{"n_head": 2, "activation": "swiglu", "positions": "rope", "optimizer": "adamw", "beta2": 0.98, "schedule": "wsd", "decay_shape": "linear", "doc_mask": true, "train_tokens": 644200000}
MLP neurons of a small language model. Each row is named by its layer, matrix (gate and up: input weights; down: output weights) and neuron, and shows model dimensions 128-223. Each number is 128 + 24 x the weight over its row's rms, rounded and kept within 0 to 255. Numbers have three digits each. A neuron's up and down rows have the sign that makes its largest values positive.
After each neuron's rows, "fires on" lists the tokens most often at its 100 highest values on Wikipedia text that the model never trained on.

L5.gate103:123127120108132157144164153133105077155148192153110143140097089118156106102124119077150145137153154123123116093179127141108122125138137173118116150127177130167146143108105122142174175143104122158085092095150142115114130114170114166132140134122132117095140139097140113152069106122149114134
L5.up103:115136086141140116180137158118143106137107162141139121121109108110131161094073144143122110130102157131147102118163133133148112091159137128121091168128113133142119130097134140119181114107087129141089125138135116112101117119136146122146169184103150113085146139099112113151114145098137132112
L5.down103:131150120099123118139101141131170148125156134147198128136124139119166129087129153135078115174166114098127117095115150123143150116102114129176108118127098232108095123142139133121097102146131128110152133145134104075140107191064125122149125117126099144163152097119168134137105125093135120131
fires on: ",", "),", ")", ".", " and"

L8.gate577:093122174127122144111172120154139149120120091092096087082121110158074157124138148162095131131141154141128097141138107117143182092097180119128126149123122101140157088150116120136117112142137160164120147109126109129154145104146142136141119130123122135167122141100144139165114148130151131116
L8.up577:140106158140148153160131138122137142170107112143124143178144097140150137133117109143127133149128115129139116114127125100131093116148105140109157157065147127159115104130170133158131150127077138150158128116154101114142142131170123140074096138143156166101149149139113151153145089129141125132
L8.down577:090153150132111127142165139109134175126138141112117138126108112147143086113126110115166122131132117163173101086128109158130168161130141082137182130125105243095188133114129112117103122128114111108062111147141161147100137124124148110122163151099131151130142115135119126118112153120112128128
fires on: " a", "s", " an", " the", " own", "'"

L9.gate24:140137122119143097111126126116151108133141154109124152120132176142122133116140176124144114116121118120122123109160127113130136137125112182099122123143122050110122059124131100090115129115158108147130164140172120166090146108107174140166111160152135099133181114149086143173131106137116111086
L9.up24:119146114152155120106098110153128108160147114134135081100115127149089144140132119173125119186088105105151156111109094116054138119165140120135099109158153108118135094134101150143117147147153131127172153144117130103131093085116144184125093127157133112167142104183176109139130116127069165119
L9.down24:165097137136127171107162134113129138172132138133165136056157150175130125103156120159084116142158106148134130142139139149150126137096097104098117156142116223119145126138143144161150123145139109090125159120111155108132083109124103115150151145105161131093132116083147158115118067165125111114
fires on: "-", "s", "2", " (", "."

L7.gate347:076090158149103127124113174115146148159108118117107138119137137133126123106129115123150113160114117111129114095091098103143103109132146159131139091089090134144119167135141148129100137115134181163152103132121074110145125145091116111128094125107115113117161165158141144129144117101131116133
L7.up347:103129093142128119124148120140120136090107108144094113149133167081097124130171110149123144157109098144140148141144091127127131083176152123122132133159128138133113135096174095106137171088121142145116165135123096136138127125143129160113145125100158165119102116153108133097114147109144174146
L7.down347:089119129106105161118119120129143139157118119109089133123097118119145123127081114130131132119130137097147138098084110101092114169100122159128142127123110079123110116163127208105130097162151170121129154145110118128116144101124084121134138105102121135130163145144131140147158161085133111145
fires on: "'", "li", "is"

L9.gate472:131134151122135119115148139181106136103111164133123131130162097129138119147110160151184148105156106097144129139139113171127104117134150160143143087094134112116125115075130091119121116164110127087120108094121113086117152126153149132178132165116127124098135162110121078082172095137148135107
L9.up472:104118135152067139129084109164117119140145113111155083145177080107122142137155125112168162182116130172091099138081096113123087141100149161167148131129127125093148188139152133099119162136099122128103164120115131115120108115110110140126102120134118130096163180139114156099120115138119117126
L9.down472:130127096128110120101171134150119099131090091108134108091120109169124131138096174106141142104146113105112117145153155157145131102178140110166176109130162081128109119096122097092136143152114177096130122123131150128147176122114152149152149122089152131126130100135133092144160119100139168134
fires on: "|", " |", " Party"

L9.gate594:123164112116126103133083110121109129161124122124155108171171106150139088135130139150109125149115137134151103113145095127114091137135129143185112140128133131093110112109171127108127209143171134126153168157111110140096123104034107126103103141166102101140131154143113129118116108141111144129
L9.up594:122113146178120146104117148150125150116108133131116079113154135147107089127108132131144113127134110115135085132115150099157098121109108147111093153158144166160123145117115128141087148070130134139113147159154117116108120135112133076113078071150116095090163141153175101129113086145123161112
L9.down594:125122157113136092135168159148187131121142137107132158109095155093118112157143142143136159136119167095131145158149108129137142152143115052151147122131142206133116099143100095108165114148068105118121138131131154108149125125160132115109123120117164112111115155155138117144108156111096121157
fires on: " such", ":", " is", " a", " as", ";"

L7.gate73:148080108147122112164154148096189146150109115130121167101121166133108153117144163109083154182126169120135127112091128086158131119138129128135147109155131114112095173126122129117106156154094082112141105129140136129089156125133142138147162140150122180105157145140125090144103119135103075105
L7.up73:105146142162144114106146129114113134154093153124147074120147112127125125108183141149105113122121108116104152099153132123137118112096149077113155106101151113123152150122098124129146100131125151127112155100113086100135149114139085118132128165157176153125157142163132163140114132126093171141
L7.down73:113109097065135138140152114138097143139125116092095133083134103164121099134112134123165104125142143119216182123071130113112147149121121157117158138096115140200124122127124177141147142183162143120152097149101155152133126109163121137131160183128136117131147121107129104138113151155132148140
fires on: ")", "ent", "st", "'", ".", " the"

L8.gate310:113096148175111131137135131072119119130150123099131105091117100128123126130123136149145136180147112134158120107113132119096084120119175115129118141104119107142106127115077098200156164104110147119115120137103093109104127145109116155154167185117121147116120159156158156104153097191161110143
L8.up310:173140138144109140123128117142143139083183122109115164109085089101116113112095138126149172131155170159159154112108166135160117114096131141100104113115110135108061095137151156164084148144117128137114118116136129146104102175166147093174180143120128116100138146112134148109130123138138115155
L8.down310:161138133138122143111121111128098097121150149158142097118127123156134149100123204162170159102150125120135191146155130114119082111133142131163113134143154164102121134154126088120135098138111134180150123155109114139111079070171109142118135123151132095096125169121088143128194086109181137156
fires on: " |", "'", "id", "ph"

L8.gate508:129157181132087128120150122119112135114135078118147117140090116105116124131111128117191099168170165159152087132094134123126142151110147135128102145099156141105105105060121113161144150166111132116109109085147100079100141093136102133139137124105085158126136146105120161169098090160116114188
L8.up508:150142200142116130096182133081076145101136071116170164141112103137151106139054148118163157134144154136165085126120133131139134173112103120170133116131158176119110131083107143145148125154086122121134088094137121131131141126114079114101148085125085146129134144148149162139128118124132124139
L8.down508:174120129154169107108086184126105115077120135139181139148109131115156110142107112118132134111092099106114122118122161095090100087158130132116149123139138078149160108125139130135169133113110116133103117126137101154128131167053093120095141144161130136113135117164126104148139137124130116091
fires on: " |", ")", "-", " Party"

L5.gate431:091143183138158116117103160109140131164145095152102130123132079119160137103143127099177077126102134109117118115068106101097167129110131159134147128097136135160133148122112121115106124119123115110108116119099147109078141053113142160137105157087161171091160109146130127150080102120163149131
L5.up431:124095102102126125146143154141117149111141178155136099116131111129125149169085134138147113140105125125134136129126111159145116160089175112124147164137126140127132102113168127180102145116110125134135109121145119109130122133129096104094152121125121145107151107133132119178103152105121159142
L5.down431:151120160140127088158142117135135160135131120109150141125092131101093107103159121132098154119120127075134142102146095149134116093177164134135152155086123114144136119127166149106088125119146122138136158121119099117159151163148145111106116158096100134110159092131151132196156097118149081123
fires on: " \"", ".", ")"

L8.gate99:090146167158119142164120151161144144139166139124107106157136146125086120085142083089151149173128173152128165141139189068142098110154110133137115097124135086152167135122133143110094074127114159153110152128156110126126106126125114100130116140103109133106124138114109113140145146126127096125
L8.up99:146103154126077134143097090156131106074117154175134152136133102113077129136122124112118155113110116088139108093174139141114139170161136179133149092151097116181126130156073134122152072070103196112092133151124117172158139143122128122143084125137167177151089143092122114120119147091142135137
L8.down99:133097100073113137113144138084149106103142113098052073132139119172156168116137133115135148158155107096132131116112077134131085147092113152122110152139093121158139132153115149116149109126094146131136122105125112102100111145092126123127115128135165178139082134177152108114147161125120147135
fires on: "\n", "'", " ", ")", " of"

L7.gate310:136106163109109103104152159139137135141095114162119131156116111116103081128128120154113141150174120138114114114147114130099170115126106140143096145105125123132155136104139129149140090150134156114105130141120114090142137150078124113136132114152133095110118165119131117158107119129104131084
L7.up310:095089175128134159131125158146122113106146144113122131141078125080133147092183144140108118101100100142120127151111130121154127109122130162116109143159115133128130128159108133107149130119139124153129151132117136106145141136089168178082098092144139139128146153150096147110103134108138143101
L7.down310:131120090160146131135095113091105159137154095089127128134141167108117123110089108180135135163147161134132083116108109065131159159121115133129127128121112130103135130124133164133108149149150108121074169151087130168176150169133145074147089116141098122089146109155133135159157162151140142079
fires on: "'", " San", ".", "te"

L7.gate597:110107118110123169159144131102122114093079161120145149125112096110114144112124128111167116081120121134091139086140139148093208146154152124117142139108135101149130151129128139192126134100148101152109125121121141077126147134074146138104116166109141132107172139171117101160151131150139075127
L7.up597:142065095112162165117159139133147151145130144140128121115112103112090201172156108088174122165158129155099113139115109160123154136109098122179137136123101114103101107136127158105127103142171118175128091100111153113125079129101112109100078136120131157091131131131134153101161153119131144101
L7.down597:143128188129114130142151136085144196149126109144063114136128153139120139101181154128089147127121144133107145113161094131121091142150172109127117130155102119170092133112147120109135151102154126140140125132146079135124131168113166091125136096121132113111156140097132120115161137131131086146
fires on: " \"", "\"", "'"

L7.gate507:092123104140104125141123120107155119114102122136117132080148146134093155114135129119155111137124126125148152129160153170140172136171170133106110079131136126127144127100083142094129116109127140144093138186164097127063115119113099139118092127134097130173094154119104134161125154140171090122
L7.up507:107073122135105107104114136124148151106103146193111137172151102086150147141148141133056109150147104147155117112130152117102102123138124140104152134122119117099115156108166161132133127143128074150123159122141154126157095128110142120104168130128122122096123138136120135128102148106136110134
L7.down507:095121102150075149173109132121156156119160118122103141113120143129135152099110096111166099128109130056154134149134107143138120133154156094139135116109102180141126125137143132154112135158099044080088169139148140133114118110080109086159140121149122142136154120109144074172111143123116113111
fires on: "'", " out", " record", "s", " cover", " August"

L7.gate37:125148145077151137141118119106202128174168113141128138138111143126145136117117124110122163122118132145164116155143126144122154111136138147101120140158125121138104205150115115140143147135117104100143176162159133120168159112148126099119103114117130197180137159159153140099159143126117101142
L7.up37:187122111163137149132137106097155131073136136162119128150167138163129158102122106126139117129114153170096130147131129134163146106115143130109082135164128140160099129147148156152098124157151140106144171119167138135086139125169167179136101120143134126144103130143181173121097142135127109159
L7.down37:133109110144143123115163080078132136150087082116163141147154120126126146121156167136106123111142159192144108132168146167125123145168130130148184138139134195136124114098140142143118138118112118137146123113109142145119132107142101163109095141112100140127099146145168152152123079135107106142
fires on: " at", " At", "At", "pa", "a"

L8.gate500:135160133119141163113179110116135136197141136132118157135149161129119137125120154112113148141133197175125134100114143093157131121127121128090097066143130113155130163127135136135137112152136150111118140125150065162143187107136132112140117083107145119117111165108126129113143113140129120184
L8.up500:113116117141147155145114122113117116153157183168102155131162126140119134170165143131112128128120128090138141131164145090139126094083140106128123137136111115137134158140151128069090121162128123106112139126144136132084112072109177156126127113092131147057123134103138132156136146106134130127
L8.down500:113152094149095167173118112092117149146162078134104145167126133108088146116155122110101119096127171130121148080119107107150105123152138163097111089153101128131157144123112095119084131143099096125122157135121058135135147108146150126091112124145125129139085154133155133104116135137146112125
fires on: " at", " At", "At", "On", "ra"

L4.gate150:156107149104105115172141179173152109104100113143118156105168106117134143118138133109123193129153143135082139104121148130131111113102145124121160125079107099146108069097143114141117156115142122121145117111168156108105156157149140126186125165092125121179162144132146080134160117162164157117
L4.up150:146139156119160131133089115120152113160156124109168140101123108133095152130129173160115156128121098095105136126082105146107089138121141138103105135123116144145129144116172120112141128124096164118147131102162081123136123103133094153103095157098153121145138122121146093097151109137066136112
L4.down150:102088100141119117151148093156162107097108125130128088078127155152153128113153108131124163081143128184101165160139130138074111135116121129180110135122118110177154139078155111138108097129131069111144136142168142124101139145122138131115178144154117178143129111121136129111141119161104147132
fires on: "s", "t", "ed", " of", "te", " ("

L5.gate661:130123167117119117108134113129101114166170117116126127115156093137121091093103127159157161128162150155138095166108123141110134148119183113125144102144111096095088121114109118140134143160152162136085141151149132106081135105086114147169092182114150109120118173101148137123145102103144130107
L5.up661:159142158125123155125150112148174116144155125155120109160141101136151136115095152106105128157125149102134122129110123125141114142137146136090127115091099118133109143097136110117092123110127114145126150104124108110143139121140119139181091121139124154108128155079134159122127093114110117130
L5.down661:147123108091140082134141119151138123123155129101145115120128117101104115092111182149146195119139134122150169171139136120144107129148166099108163094143104163108143115138108130116161111127107157106122116115074139112172139131113143104162109125095163119137185125166140144101143106123146146108
fires on: " |", "|", ";"

L5.gate57:138127174124162120128163105125121109123126136135139092150101086106140125144113154092159143126171132136113132149145112148086111102150174132097122164146144101135107131110127131146130140139148105101093125113157105097098136117084132146147134117124139130104129146105134128100109089135138147145
L5.up57:085170175155143117128132104132109173172092130096133103147133142141098156081096150131181146135118173133151136160118156099133100140080108174098130098137150139108137100143146129144118091142106130130133114152092167129170128115122100094128124119131140159141148121135159146116148113152144133149
L5.down57:145120074083096110136119125112127144153137100121096115063160123113138147117141150079167150054110147127159161183177080130152124126127130124115155090137122142125144112110155089111108099161120152110114093143108143082102115155113129138114147135099161080100126154103137107129116104166111151078
fires on: " |"